Weights of a small transformer language model.
Size: 9 layers, width 512, 4 heads of 128, MLP 1536 GELU, 32.9M parameters.
Training: a variant of Muon for these matrices, 620M tokens.
MLP neurons of a small language model. Each row is named by its layer, matrix (up: input weights) and neuron, and shows model dimensions 80-335. Each number is 128 + 24 x the weight over its row's rms, rounded and kept within 0 to 255. Numbers have three digits each.
After each neuron's rows, "fires in" lists the words (lower case) most often at its 100 highest values on Wikipedia text that the model never trained on.

L5.up234:118133149112076098132130160104122170128133122133138091125181127117144116117147169085138123120110126127116152137200151124143106154067122106138137094116139098154099113148126146142145111137117122149110108129136100115129170122187103131129119133089132108117157143108128118133160102126121169127136133128116141133139128131136107168122126129086118155102116173099173129086089083087130135134129113152175145130104108097114073105148165083188075149169126123126128112155119149129097091118153140132131128111172139108114117105121180092108090141137132084114146102133125118134116129108115139147118164168125165105120110109122150110121120157113110170123151134113118120177139118120128151070139169133116145130166152117098123121134135135143075148132126153114124118140103120132122145113136123
fires in: "in"

L5.up505:204117136116084113115170145110121117118156130145133091119118122157077131125155099144105076159107123109100125108120119129145130111135116101078142100131146090163119134114121086129124128117155172056132141148125097107155167128143109101124177170140154114102104132148137159143144100157110128124127072119123107089114113122097109103153136120135124118144118077120141129102088153134155131164107127096147138144141105112131113148132117163086142120157135144107155143100072162142049117114129100120112145116141100181121121102128150151118155150106142111127142120116080104093162127122136131114180151112140115116113120128160151164126149121135145127175137126139121074161122158086116100147127118154092151139133139104113183138127113074140145139116149114105132169123099148128161126148120173
fires in: "to", "of", "on", "in"

L5.up250:121165104101113108124082117145151126159133173134147112123117085153095133124162139122132140118147113120129106149124125139128162081115115113094177145147156093096146121105153110119128134118144117105146119102163078169162143127131071140161158154110137125066139093178163092137114116143153098119122168147154170143102111098099120140144105081127155119165135158117149174108124141131112154139151111120103136126112122132153117137121161144173125129130119130135091115141141124143094140125128142105151102126149135173167131126183153153146122127122125139109098115122098153098124162147153101109161149175126134131133145104114072151077119138140131136121123100081148129121134129133085117120149152166146113133116112117145176116118120095097138155148152139132127134127141136147094120104111136
fires in: "at", "1990", "the", "2001", "1992", "2000"

L5.up829:133110102114120158141129160123085156094126108128109082156102137102124131113127081134132081145122181126148111088175113155121133126119106132119108172168139145141122126091140136127130120105101137155147192136105133136168146125166125110141128091126113149191138111130160105159124159136140137147140137101133139124091178103132129128154077143154100112123147128146118091128097087126099113113095119113139158102126129126103147122106126091113142166119136110146111055107150161140136115151135156084148142142143119168110128117144127162111127127115106123113132081111160154082123095109089037157070101145137119134144143147126116129136154121150094167122148135107156092133122099127080127134118101091114107149169113168096142143080123065127126107152112121127128115111110105100117079156080131
fires in: "and", "while", "began", "continued"

L4.up578:134117168108102124108118130062105130099116156146113100120116187102100089116158093130158119108102121137138106126140131150163114100116138123129158104127107124084094096109133108120110142110084130138112128118155112089128116158099082086122105158133079158102142052128116077102156136133146105129102175108141096137093158165141136152150110145136126123124161111141109145104132135093149133155140099138130100134097121110130129150121167157080136128144094109165217089134134133143176120126146126113078069128159134106123139144100149149155138134111143128132129111147130124104104138123152113151135083111168102129101104114147155146133148168125141133178130157111142115144156137165133173167106075094134116152111111143137121153181128107117118106137142131167144128175145109100136138145098151
fires in: "to", "and", "a"

L5.up329:110126068169099152113145121072116115162128119132116135097130108107172145124101148113112123143134131119126149147142091140130133110119096126134106092148130144171166137092147129107150154135161086165171129155125133096138110158148142152131108128130165176093152153141167123079079192111134133173144137142167134106098112169109153150144122120077126107111138127141148100105142138127143144145081118131110143132130102148143117113103086159112117147125176105114121106140102135166120125130099085111163084131120147164133124116168087106136083101152134111138116112153105113131135115146105157097136155088123131113138132142113132104126115094130133143190122090150109120159155180174151134137180115096094113127128132155088149124121110121136114146130180137115135155121116109168107101088143112
fires in: "high", "u", "under", "at", "lower", "into"

L4.up1042:135112111121114154105079139133158130124113178125157096155095089124131149169084166118168107134167114132131077091153098134142122091124128142114118141133151106130101117136115129136144148090155125134131098125137121085170136148163114155117099121106093134159088131124122138147134086105131113117154108113115143122199112092152106161184140181146111098123110145143150132091099151121129137124137120072095106094099133117145129140121154133136126164129141058130185150120113109170131125121135133141136142159144154120111174124138103182166125132134090141146102113136142134154106101129068107132150128116131138091154146109108144141102124102155107144143098148150122140098165117099128134112097130148121073114126151105089176110159157123067137163106133124120142103132116142131127062157127131
fires in: "to", "a", "for", "has"

L4.up306:117118106147129142133153131135110091123140163139125085148130145161153171101113143094128146142117110162109113125163122131146130170135148137091123104135112090156162163091129170092113139115175140107157133117115164138122138151144160146136109120127172123064165121110109141104143159132139090125130066155116131127091114126125161159122181119134164112155101156147143153111165119119120122103135139135156179134171112145160162156094122116121108172113111124127132112116114131148127125117118096166176112149093144140118139124183109159132098050121130122153096156130112113101110095120096141112147140122104077114089139138121149129148081112180139099097095135102096143121161151108117136116140123159137130173132183122115106127116145175148153148118120146108115132098159110141132072143130162
fires in: "high", "all", "of", "highest", "no", "d"

L4.up1051:108146125154151061096118123123117157160115111118174119138162174117125084093174151138114117131130136120077109135118112139106104097138131135159105126116105106162115157110140099141094084101142148120093117102122132148120129172129141113144156132143144146116139175131127112140104142113115108134152118150123130123152094139140083127126122084171142179153091208140137126143123138135113109114116112128123144142151153114149106155130152129147104092103121094123112113162143129105105119177173122110128128112134134154166118106143148096156126159142071110142153127115130107145162173120099133171166132109131102149103205120119125126124121102157134181116156174130102126155105102102164118135121145169100141130128066117146142130141122136107124154099113126082094104170096142158152106046106088
fires in: "three", "two", "five", "four", "both"

L5.up1260:154181136143125107117132101135146152135106142088150136103091177128075082118099089129148134124108154170156116138109168091134116124104080128136179133115104141154099140083096114107146138143117164119111096134136103136110115120101135120118107105111117144126161137104134080166157119137149190095116124112141160126170142134124104132183152161123130154169145192142159129113135140113140113150152147138092111152161129123107068142077130133137136124130120093087118118141115128113156155137137144150137107111145149149138138117141124103135094102112175132129109062145153070130156143090153135158138145131108166106158126146080135143087114110151129148135128133145122143147160163110145157118179066205141139177116152108160108113128125146120116093154068173111118153103137135120140098150136132
fires in: "such", "same", "known"

L4.up94:112158115115097149144096146139108156097143091147120144149173175125136098115122136109111104153152128116131128160146114122112121106123095126127079179120111113124168125103122122097130102122129134068135126098135090115161128127143141147160136133127123126110163131139133115131131126170092138128118121135154146113130133132135135102138141101110103092151124131128153146096126161100110147149147148129104083182120098100121163137169134101121105109117161163135168118133107138136170094115147146089126110138092117157179129115173103146121165129139070136170159093088099118127121170131142072138132093108150126163096130163134131151151132140123121133137109119111169113156163120160135138104168121141090139159124089151109161115150109105122152144130144114130128163143116096129084089161119085
fires in: "at", "of", "along", "on"

L4.up64:112135063115123100150106132118160127108171152152128107148147101167125129108098150133121108095157085172122112103111089167145115123152199155113121128121130118126115139104102167136142143136132142131122140092127170132101075117165101144118172146131119127148103106147146059131136126131183153152114153144147151142166150132147121107103138135075109137090159182166131106117124101132108158136142140132130127128094096117088156087118096101137087158154122083128132139118138103133138141154137092161107125131168153105105157141155127154115130117148138157118105101143107140128169117142183129094166122089150129105130142087125134100121115175083112111168123102168151179133106165121080153173125095122136136082128143142113125130174161110125157144115157105132118099134117148127146167154100140
fires in: "has", "he", "a", "had", "since", "years"

L4.up1513:163098097123120080124165123118105148148119147114186071154115139160117137168176135142148083123166142117136157122120149139137107082147112149113138104086101103129121115120110127116132136121108128135126155123168094111132111127111128149145133151087117130125135127126191105127081109169128097129137100125122202148126164159149117103128111117156127154110122109153145141130162140118151130126123108124117099134103124101123104137124108130135128121176132112137127150118130110162108131155130147136133139142155125149149103147154121109136115108148126105083141120132084094111126127146131098093149122148100111124085109135116160133118132144103139148190138106087083155123148134106088139111135152129129101127166130134180137128088130129102105117133136090082127116112131123126105126069129125
fires in: "to", "back", "from", "of"

L4.up1452:117142090094137104129188128158130096102129170137138131101157146139130117112117127120130117114120164129090120125125125134110120135132139119117142130141130121092145186127117123091171172122122150144176193134140094054133147131068117159131120166141127154152114123151081111108082169135124125140123158157105091147117147121140104133143147122111080130143146136170142124117165148109073154130097114128127161165130106089161116142188116149099113162098132134139105108107170124124151161095133132127166134150090149118145119138113164166138107181141131155112147134128137154137131088123128084141113132149096129135165112109105116150080142076148125105131142126116145116125138145098163121145135103134186140145113136108091087078135104130141098152078119144118155126146129149139174111123183134
fires in: "an", "of", "from", "among", "most", "one"

L4.up991:158122170129144139084162090095102169160131106118136131154125157149122143101124124111125104157132135162137161133118105117105103108153130133115087145149131129122148098122125099151149137091129145146117122117095115167143134156138138120149151105095122101132091097143121121144127112125121148166076138114106135145123111155184148113153132098128134166126163114135136139095139129113139151141108091119106145136123114109108139108137159145082142146075149104145105126112109146143110154149100127115155166136116144092128134133150172166122141143140153176134087162117135126085092156115100169118131164166160175139094102136118174167141119128130106157123180168130096144130200118131140120100120133110137120127140090130092158167151106111138124096076121147130137150133119134121164117180166107
fires in: "in", "of", "on", "under", "for"

L4.up338:157103154137078136140110127118104122152124117119172141126135127140123097136137153097087148136124135144169106168129130134139121111143139120135120124122157131125118130123163132141119169137164155144113119127158105164146142089148128155105103127169089216093132188131138101111135148106128156120124056081149151173135134118182096148147084130119107108178099094184163112135139128111098176113130153126069122171135145145145104121132154084109119089136148102129138152132113149119129106106131153146125117129113151153171126123156135112153169116117087165124163152120091133149159078159184129142115114079144144129141138108166128132101168142140146149147123121121103105176106113107103123101074092126113149115180155110132125132138141133126105146131123172147130123105124106112126111110126112
fires in: "of", "as", "to", "for", "with"

L5.up468:161115146149112144156148159098144090111151125175136104156094129151097111129112119123148134121142095102100116108159123156123111132117146128190108136142131086169084155164099111119146125128109168123113121138122146116147114150128125071158128176200086101143118121118055116137106135133168138128168062144143110131082153145179096135147146103149130170147164117104135114155125157117147143120151074097164127108084117122118103184136139133102141117114111124157110093153138125156125101124073152112099122113145104134120131170140131120121137128118109131143132165133102123125057104133124089144120125119138125111170093106140164126136139123140112147160124102174178075117075139143149114128103101128174117095139111111168115118107090159127133148137159139117115137137131142133130129111071118
fires in: "had", "has", "have", "having", "was", "to"

L4.up936:081146111131141123114129130110124147154106095176146119144135162111174129127143098135112118157120112153092097160127127146136105147129150108185142131127112102154109132119112135106111120125074116104101141113098135132098131097174123146125108144145103162141121143118120157131112108126108113107157116137131140123128076139113197105125130152135133129095152166184129119144128136155146074136131118175128086131146099141096124110117152146105115127139157133147106142131110079138135120166095100148181127139138127118129095111112136102148173139149075099166123159176101119154142146139159107059130102129159149161136080134127153131169141111138120207128118100145128102150119144158134164112108099159134131097141106169093112049145135105098148119142185101130095101117141146138137086134113112
fires in: "as", "in", "at", "into", "on", "to"

L5.up1522:133098119127117128100148113157105090099105169122110133151116158151112112095130159140156152114134100132104072109088132118107117141135114102111125096147120141150143108120176145066116130074133116105124171095121119146156127137135136143113151150143121096172101142105121117068138132139130159088143123158146160139151133081164081119129088159113082131169118123138140113157126136132168114129129141109095174095153137150111111139097147082143069124131129100102154121124136141125164109147123156138112127173180114098136153084147125129126156107107118087156132128167156111144161117129097119131131113132135131151147146124151132137101131119120142167125128139129180091113133128133132091164133132167099152141165137098180132158107153156130141112112129110167095157137107119138113123123112134
fires in: "a", "l"

L5.up758:116111160125124161085142120117144112121171158159111134118116118139119117152161144095136111173113085125173135109114128093170079154133132157137138092137119152102179123126114136145156094128150128093139110133106128125087153151102146113146179123123120140125118112156130143129166173138128166139138126133148120117156111132131093092123191155136141077147126094111111103121141129091150154170097102074129099135153113118153153109143161182140131116113129148173136146115164102151095144146152097081142098111118143165131143126139123141105116132092115140156151121139081130114107141144121167097132097121117134156139097154128119134139102115160124177136089125085121153100130180139118159132140128120145143162100129127168157173182158114149142118087159098081122127102142166132120138142149118
fires in: "of", "at", "band", "most"

L4.up468:151080090096127094130150121189135107131115068170130108130113146149162153192169154091131085117087140131171099128161114102144091143119133158099147185123135113158090177109120149077120119166131143131153107099144150142104114099174125151083124126176141163117122081153098151108146088097105127139097119130087127151100087150146100144118129088198142164138123143097171096111117070137138101139120127102145116115112112118118129134106114167113080126144108137141131125129137130123039116133104156111123104092117148100119143139097152101110148117126132130146117098085073129135153132090120105120119114138143121089166171110131123146129121109124160188129109137135158124139135100134143120113103115146134117120111083132128098137133112141116140119156124119133180175143187121109144132151124124
fires in: "a", "one", "la", "and"

L4.up782:101130120150090152083139073119127163110142133151131140138202130153113131103181123127125140079138173133094095134145140139145071113117122111124117149165126117142103117128120161123122137145137129143118139117131085142089116153121163169121139162191135120132111130124155098129134120128132138080125090128137126151163085094127122134138112157131127117165135143197116090101140144082093062095153127166087125142141126153083131106104116113147126133104093100134121111117161137109153119110104118124103158167113134143112134127138133136118119113128145138132144124171120107150171117088138145121149115126128100096136126113096117131141099105146179150149088072119120135137125115113135142085144107112160132124145121111113093140116092124148118153119092124141123124143123134171128097150136132
fires in: "three", "one", "two", "seven", "no", "four"

L5.up265:098106125093089089139144133112099159091155140123121077137128154183118139126145136141143116120113141143138126084152169109127117143137133105126085123142100115130162107111122130125135118150162121117122093104169142122125134118123102081166091102108133173150098118165122126133130092137141105105141161102127137080100103108095142149134138183089175103109143132146102179121156142092126126163142114133126179127140112114128165110128095132148102133111118156120155120152097153101133142105146156143112100057131110108112105134125079117111148141176131155089143114102142135159137151126107083107105135150113134127111141098130137131150119166105171173151105125124110132178135145106109090135123146136109178137119095113116158121127104157137106125090174126135116122125122150101114134140108137
fires in: "to", "helped", "help", "helping", "sampo"

L4.up1116:058125117133145173124097089122117104146097132106145141140160138137125119151154104097156171129118139135084112138145110104107133146133106127141129150137102113108122137105130127142146097154097136134132135111132096149154150138185105123127142126119109065121122144134151103112096096146129145138149147134124103118105124082117166127127133147074142120090143119147121203121130140115145119133111134168088131083112129155145142118150162125130135069135128094148139130120124131126179157115101131126127127165158098118131138143086123149141093147138164146161143130151133151091105137120121134104123083116126126135160119154129195120115114103144101159157153128145146097134175153072132154135141089151137139155139134125128144119104151108093138172112168140180154137159151108122160144103069111
fires in: "the", "year", "on", "pld", "w", "rank"

L4.up202:129140104147141093173107119123108120154158154094149116099131088141129138126135095146105115112182110124160090145118147120163126140107102122137093116171141109152089147103142131107127110156122113104187107152157154117119131163141165131136145159188111141119128138129142135134063150132116112144159126131123150109112093125125120079143117110111136149118104104142086116138156111121131121119093122134171153162137162116124137117108160115152134108110134089130134146149125141124102143079133130129119149162120116134143073094112119169145105140130085153099183130132089144131133150083097158139109166110127148121106118139116123133141101124174143158170076133159160145136160081119123149118124139143175151151096115118137123133158168111164137136135084131043167109121144141115133086086110099
fires in: "of", "two", "four", "three", "five"

L4.up1287:098111139106083138109097131097114147085163136110118130096118137154146091135095129113128101111152182165121146131142166112131077101160162126171102131126154139136156095110171146130098148105105096128103133121108151128088096117122141086155202149132093152117134148175122132111108099148141127146136147155132120174085098123101132126110135097093125141141129159131142123114125101130134078133107112142146125124120101074073102113099139096107155159107140138148107126114149174144119118114076155139125123166140112109135145106156122123124113156142145115128130136109132128129157129137143084123123124133165154103143135113124130138082143163103129154144157143097115126121128128123124084095110130193137128122142175052143127081084143158132126116122136123136160160088100102126113087171141150
fires in: "in"

L4.up204:121144118100133112126136115152125154132112126128122162144112108174084169149107114154123125135099119118140138129131097096138139141127131129079145105146144105165147137086126126125184109129142154145121111126120087116126117062157095148139162115145155111130124182111138167095157115105121166127099132169120147119125123141081124143121111117126107118126120163146153120176129144131126129121131128128152097126166130079119113115141159120094152075119093133148112142112147132115136114085132148171126107115161139147114111152184128105111095146150156126121091093136086143131141149173099122159153102117108122109124185119108132128156134129136090132105094170149114116098135131081161177103139121119137129124140092107127153123098176167123174172156163167134115150112148176128116149141155103
fires in: "and", "there"

L4.up862:121106101161120091147110161093144130117125149130134096166140155110189113155137114110121124129131126122128146140118120124119072116091140088064107168095111146127118075141159097117144177127166150168153136102115147093118184101146125127096120059152166166159154130110108095101130116119115141126146108093127124169132125140141051125099119106173101171115146133145104153128103145105136136138118149142123125144104119107148155105121158175054141125114147159101107131115106128164129103134104123119108096151162126087100159097169125096137109117150122151137086128153129119130137152134163092137117096109138101137152115185069171127080106165133138148102129134101117148106154114130133091131136094138114135105113141127113114161105150167121138145132145110131130132122125128123135108151121137
fires in: "of", "a", "into", "with"

L5.up550:135104166128110138161126095143115116115139096138134110102145152137146152142170098116117145129088094135106118131110164146162102135099086108127157162133074095094113129107097126104147105161136129137135114114142097116114139123123142125141133141146145174118136141121111171117113171082111124133090108123061117106116120161170145135116121132185107171152126147112148161108173129154164141124126099105110129119122159132116096133165087140158111127151100152153126110157116130087171100116135170070152113157133115158137183119109099133172100087139105129124087131146148176105124118142120124133150118094107166119111120138116150135126104142109104130132124150152115126141134114152127114122135133123108111137122121128115118098150145147136130124131091165141110152137116088146164141161122115
fires in: "was", "a", "is", "were", "be", "as"

L4.up1255:105171146150176154135138114134108115135165171131112155122099154109122133137100100100112133132123104144114126147137103131146092113125138143148166106135139115153087097148159164133166148180114164093096149109136151191130101156153134089112112094178132151119090147127134124145140116123117143112156103096137100131137107130128156144167105113115101119083104163120128140129113118123099131135160079120100104104165120114133108150167097148097145105117159143202107147120128142169134159135155152126136133168113129082120126139117145105086097138125136120142139136101077134129088118134133129102115103114123121126163131145116101118135102132166126146136087104138134083111151113116129097126129137125108173145141136169111101086165115088139115163125144126144109109092127152118126125145137114
fires in: "received", "had", "offered", "with", "has", "gave"

L5.up503:132120118112112099117118151138073124090120152151104140127131091140133105156135157118151105097074100092080122083109121099130128129107097150127152108143108157169110161107150129119108099153149098122144125181106089089113130140152128122135174129176155127153164124132119095106155115123156175163086105089137124144156164156109087150124144147149083123113143146119159132108077063125136099119081135071127121085100138158093150156151112139139136146186087155146130073130115144112171085131105113109152132135116147125118158122131126131148081116098099120132147104179120138143169128097136100125121124117140142129115114111136173163122122096157151132149122135101139138111123087147139092131090108106173153133145143107134074145112132144124113131111155125174161148132126119097165146123092179
fires in: "a"

L5.up205:109101115138125118101117111131125098141140149157128129162083123123149110145149125142111152103133119186124118154159123140153110135122105127090098104084160137096124154147174131105128101134134111181148148108122165098120166117153112121120136078120137092092126169121142138144116150101122134128095150161127121113112127157124106088092137102066118184129098114158143120112116099163166113130095156118064137118145113122121121133104172156097093102140102138123128115171085143108145147140127113107120178139148168177177144078148145122123114152137136133154087126123124121111126142109113109118140126113147138101148116119107170112138075142132160124127165157110136154047130127063142128135150136131118134159141110118084133128173110108124137118128129162138082115098058127129142113111128120
fires in: "as", "of", "became", "for", "into"

L4.up420:146107117109094122114107117097111134100139117096147126122100139102135146119163131102191121119141150134176138157126107149127130145127133114129112112109159097119137142110115123149159120092099132099104146152125092109145146122127144173132157130143150152198111167118140130131158132112098138115177126096134105129146119163107093143156163134100134126138137147143151136124096085136147094136179090162118151161156122150165144134121109087144110135160094111115108130140092153113147121084125141145129105165129133142103114149121100102173130101146111146096128115133076121129132145095113124127134111132143137147125117101112141081113119102087092121117122126136128107125194124113113151089156113151124114153129092163117133101124121107138156140139134143135100142130169134157129116119135162
fires in: "these", "there", "this", "following", "such"

L5.up1132:105134142168127129149111133160155139137160127132125139127126146135111133095133146084126148124128112131136152163192057125126106131117155125162095192141135114124157114107137157074109112104160111111143138155126150107174112124185158154140149100153139113151074129112136170142142122179130141139130122098113137150145126132126140130149091107128143120157080170087121141149144082110130123125113100068137142155203123150132163136143154131113105096138136092109173104122095135123122132144134110102125150114069130084137169099124138106084116125133171098136113131108110158140103081142158125095133139133153150127113148106136115195128194142128093097171103147084115129161122138161114126107168177124131155149135159124154141111094135124127099110156079108118162129118139105129128128135149128
fires in: "film", "television", "episode", "ref", "final", "movie"

L4.up1431:127082100113113087149098112115171101097116108128163137091138107072133091124117108120142142128080115118149107125121142118145129087106164114119134122108127107135150120104150135120150116144130132117103119138093116120115154143170135134136116099148103130113102118096087177103138135185112129128084148140119156185133136117102130135136149126189128169117130092143090151130126133071137132160143133166129122120126143152140151078116181129161116113153094127106101140146095154066188123133124169058120167151144127104150104102110139119138145135110123137151155102144109103111110169116121125140133170109131128109154141175132121104141114138128128152107165127114145168103120142133137106143122129125042086137166154127136116097089113106136130147117123129137155079171098136091151094096131161
fires in: "2", "a", "3", "1", "as", "0"

L4.up997:168118111154115106117157147110120109142137112160148053128129102162101117164143156098128136095107104126083099143128092170134074113100095101187156126127173114171144144143148114129134131117122162119108110146154113086171139177136136105129127133110153125093153131121115097121088125140123108131160131117097099111129139139153145123144156118131091131081132098149131127137123107138143137125148115130084133136128117067100115138142127143101104166135127127117091131125103151151117132077151121092132100161166109128153112147139174124153121150125098142072146169072136121135165128136120088137130140161123159125154106096124100124100166129127165121161165152151137078181086167121114150100108126139093141144161110138141154151140120136125107121144124130114141145114118113159139123126143100
fires in: "by", "from", "to", "of"

L5.up453:099176098110077155110117143122101127140129094150131128131070144138111141141096118107162132169137125102125099088140139126093069136153146130128100132122119141085095105141057059136110099077169140147120162144101113150135114104125121176149160113141111166140107142150120151134161141126160148158111134098104138159122146136121107126126136091115132092125123120118089116128151165134121101135144092104160141126169195119138144138150124102159109096103145107148116101148109144172126155130135165105141148125142130139151126191140100195163132137100140109124123116096118152116131091138136126122099153160131139155227142090100126088149120154108136176117125133154162148101144170118119105124146079110108134171123153179113098155107113072123132153129162136117143105092132149124108126122136153
fires in: "years", "year", "season", "man"

L4.up386:155147081131139110058142161083145123119096124108092142115144151118136132125090148101133123119105153095138143110161150111126114168129148091109124131157128149147186165108151150117095149107143133137132151099133139132151173098120113144143133171171135134110150113109132099120153117095094135064121097095145114133143134096139101109154112149109105100150173148086130168101138152095102149144163113157119143105128115098153144095143144121151104092098121153142129174132179094157109094110169145113123095155101128133122130104151176146147142134113112143121122096109060171176098136135168124098123111098139120093100121096130099167119140130157135044157152176087133121144174131118120154139142107141132130142122128131134142133151092147104122137085121127123119116112158116126123116160114106
fires in: "in", "of", "at", "when", "throughout", "by"

L5.up1125:137106113151129108115123087115173147114154101133145138161144142129085120124126096112142128126148129155101106141125096128120137132101130171106114166148113105142126118119174130154098147131098181086132191082131150135150135094104131120139144119154145129078082159151152124146109166157147144075128134138143112202117164121143123140131131091096141081139145150110125103124133153131117145133092141153130119112131133096114148127119124146090100125111109183106124169115132063096126175128137122156124177113154125154127123107138154125163116124093103139153166121125124124103127167123134144131148121133091133147112114118099166120125116093112108140121147142109089161119130136126125145115130101145162153133135137157111089142148100176123155145122136119127114109145105143131118108161142112
fires in: "his", "of", "was", "from", "to"

L4.up1324:122113127174128196106146115153110124118100063103138112157119128126115115126142089119160080113140097111122104179126106115126121083163114118100106097101143124110117120100183145125146109141099109108128113141132098142105130160117098149138158101104086108141134147146093134109065126120143096111174099138085120133152132183143145139113159134124117128096127152114150147148138110133085150120174150126138119138126120103151128103128091122128151176143080160135122154120127144148104119163089141153135116100129146137108131110172116150157105165149114103109120114088126139097178114141125131172142114176156109111166153128162131129120156121129121074178125144155139137134111111154126129146138139138119117157160138131114162152085127132134134165115119100090149129132141107122139118124152135
fires in: "from", "to", "until", "since", "and", "between"

L4.up624:156107087116160145106112087106143104141138133191097160107132132121098116100109097153152109125109107157157084133162148168160125114121144137185127145168124089110138159120119112136160152081157124154122153120159104139115108124189093103114114106174132118138110122139115137081136140116166163148131134136120139143123164148137115135125106098122092123178098121136132143162109124144090203147119113145105131155152135117107094143137125143111156128118165118077162149110131115180082132127136146143150125115091131118100118155088150104093133209090152145155142134175140130124168090123131132084104099110107170085127155101102138153172109139130133169159145127159125138093136094127073082149110124121141106127130101145145136138102134147174164169155148157126149137162131123128090105130138120
fires in: "was", "being", "be", "is", "as"

L5.up262:139142135137138077112116108124101082140160126120150099122154138128150129135131121149138125131152108164166146133135107134150115099142131109129133154176126122122159154088143175123136151129122111124204136141165123152124114092110162170100095089190155184095094170131107152146132133141116144157094153130100159143103133103112114112099119121129134135116098110129095136145132089090083140106156115124145165155118156126130110138126114136120120133135101164110124133084147165144122195125143153126125120087122135103119102143132182114149137133156104105106082077123130147115161135119149123149120105156116146150180166174108130145110160108142154155123141114110167102085122105152153090160154134083115115093122108100112110149147136146135158176120117132140121147091088090123160098150161099
fires in: "and", "were", "are", "is", "was", "be"

L4.up1314:142100135119134144117113109073125142119143123126126094091128144197151070113128109139120125120111082168135141125137140113109120105124145149149089118145127134130068116156184118180200096121102139093145099101110115104157118109152105094161123125131118144111154170175130139113092097153156132161192149110122164120124121153135133127118138108137135142158150135140124121144111086143148181121111147125119088124122155115084116122156139174128091151132110192116107141130115140174113129131090135131133137104123119122105152162138133118176102118111158115101129145157123112110146100116145128106121121104167129143120163112102090116125164108141134126119103109108120164140140112149100106128049124119114131159117138126112082105142120135127167132185125121073152085150106128186149099150159110
fires in: "s", "as", "is", "the", "his"

L4.up1254:174105091185133152137137127111132128126109101131139123140099106099122136121120160100107135105128130078127103138144143120138144153147149136120128125100142147153101139109088134154109110081086142121161039146080152092140151132155108142128115131144100140099102128106124124107131152105131119097128101129133154124160146134113122112122141144153140113135073137114126152132155145125169132181150113155141121116161152166131144117143135091128121109110107111156082159125122147132112137146122162125147138128134157150119155096143129116161165128144129110138121105067074121102142124125185124084151138124119100162158125165126106119140111129146162136134123122127129147092137123119118086154157149091109142116113099114100205144115121122135128156120128170144152120158167052099103161133125127
fires in: "it", "they", "i"

L5.up756:133122097134123121114115110110168110117141122117124114109134131128154171181128114171148086111114108087139143148167138195093153103102117091123147076102089127163084101133161123107150161114138145155154097137139125079112120122123105105145099172136161130155125097153145181147126155150131176147123106115102124142113132109135137112116148088142126105137105128125093109119117181123127130132131097158136143190169118140102097101121142095069125133117112157094085117113152144130146138108099120133140132159146153168131140091144106149130131095135099125119113138094118080102079086094121177118134093130117124145115112067129149125166140107158168164129130120145128129101141144139146060117119113134129129119104129150123112136109093165150110096125115138172168153134111153136112143123076167
fires in: "was", "were", "not", "been", "is", "to"

L4.up1029:126109117113118119088130132104123112135157132135069104115112142136127134138114112088130130105125151167129161115164162140162147114108164161151145139150137108159100130118110093135162165159109131131118138136088110178152111104147111103144193089179112154130144130085117123105109144104121148097112166129102151111125109157120124143158128138107201156159084149158160111099132087128151121113106146129138118114140135143118105120155143081124125135139155132105084124148127188147130130164141111087154098115089144085105123144153155125139131103163108096125119123114101118138140085143135095125081102165115139121214117149128121131128092094147125160145096160124096096166118144130145110113114115122152130103134133118129085160104169127175102148099116126102105145074139142126135106118131116
fires in: "in", "no"

L4.up152:097132093134103165141158115087096154130119112128143115125118125132127091154138135116093136148125143159163127083124090148121158114121108110136115136118125092118123113095146095101113122135182104167180133159105106127090117171145133105160103097149132201099130136158159068135150151146108156112177120136112128140133137114139132137142126146097122162101162116140123133116139157144136120134087115172105137070158102133147125122117138118112135116127080136117155125123176139103155139119120110133173113111085153130152129148163152076131121080147106150131107103134154080137075132118137063166133105100123116176141099151138150079162155094139142137144145140132110146150144158137092116123088086195123100133107144110148129119111136093101131164158152120113137103125126109097157125138119094
fires in: "the", "his", "s"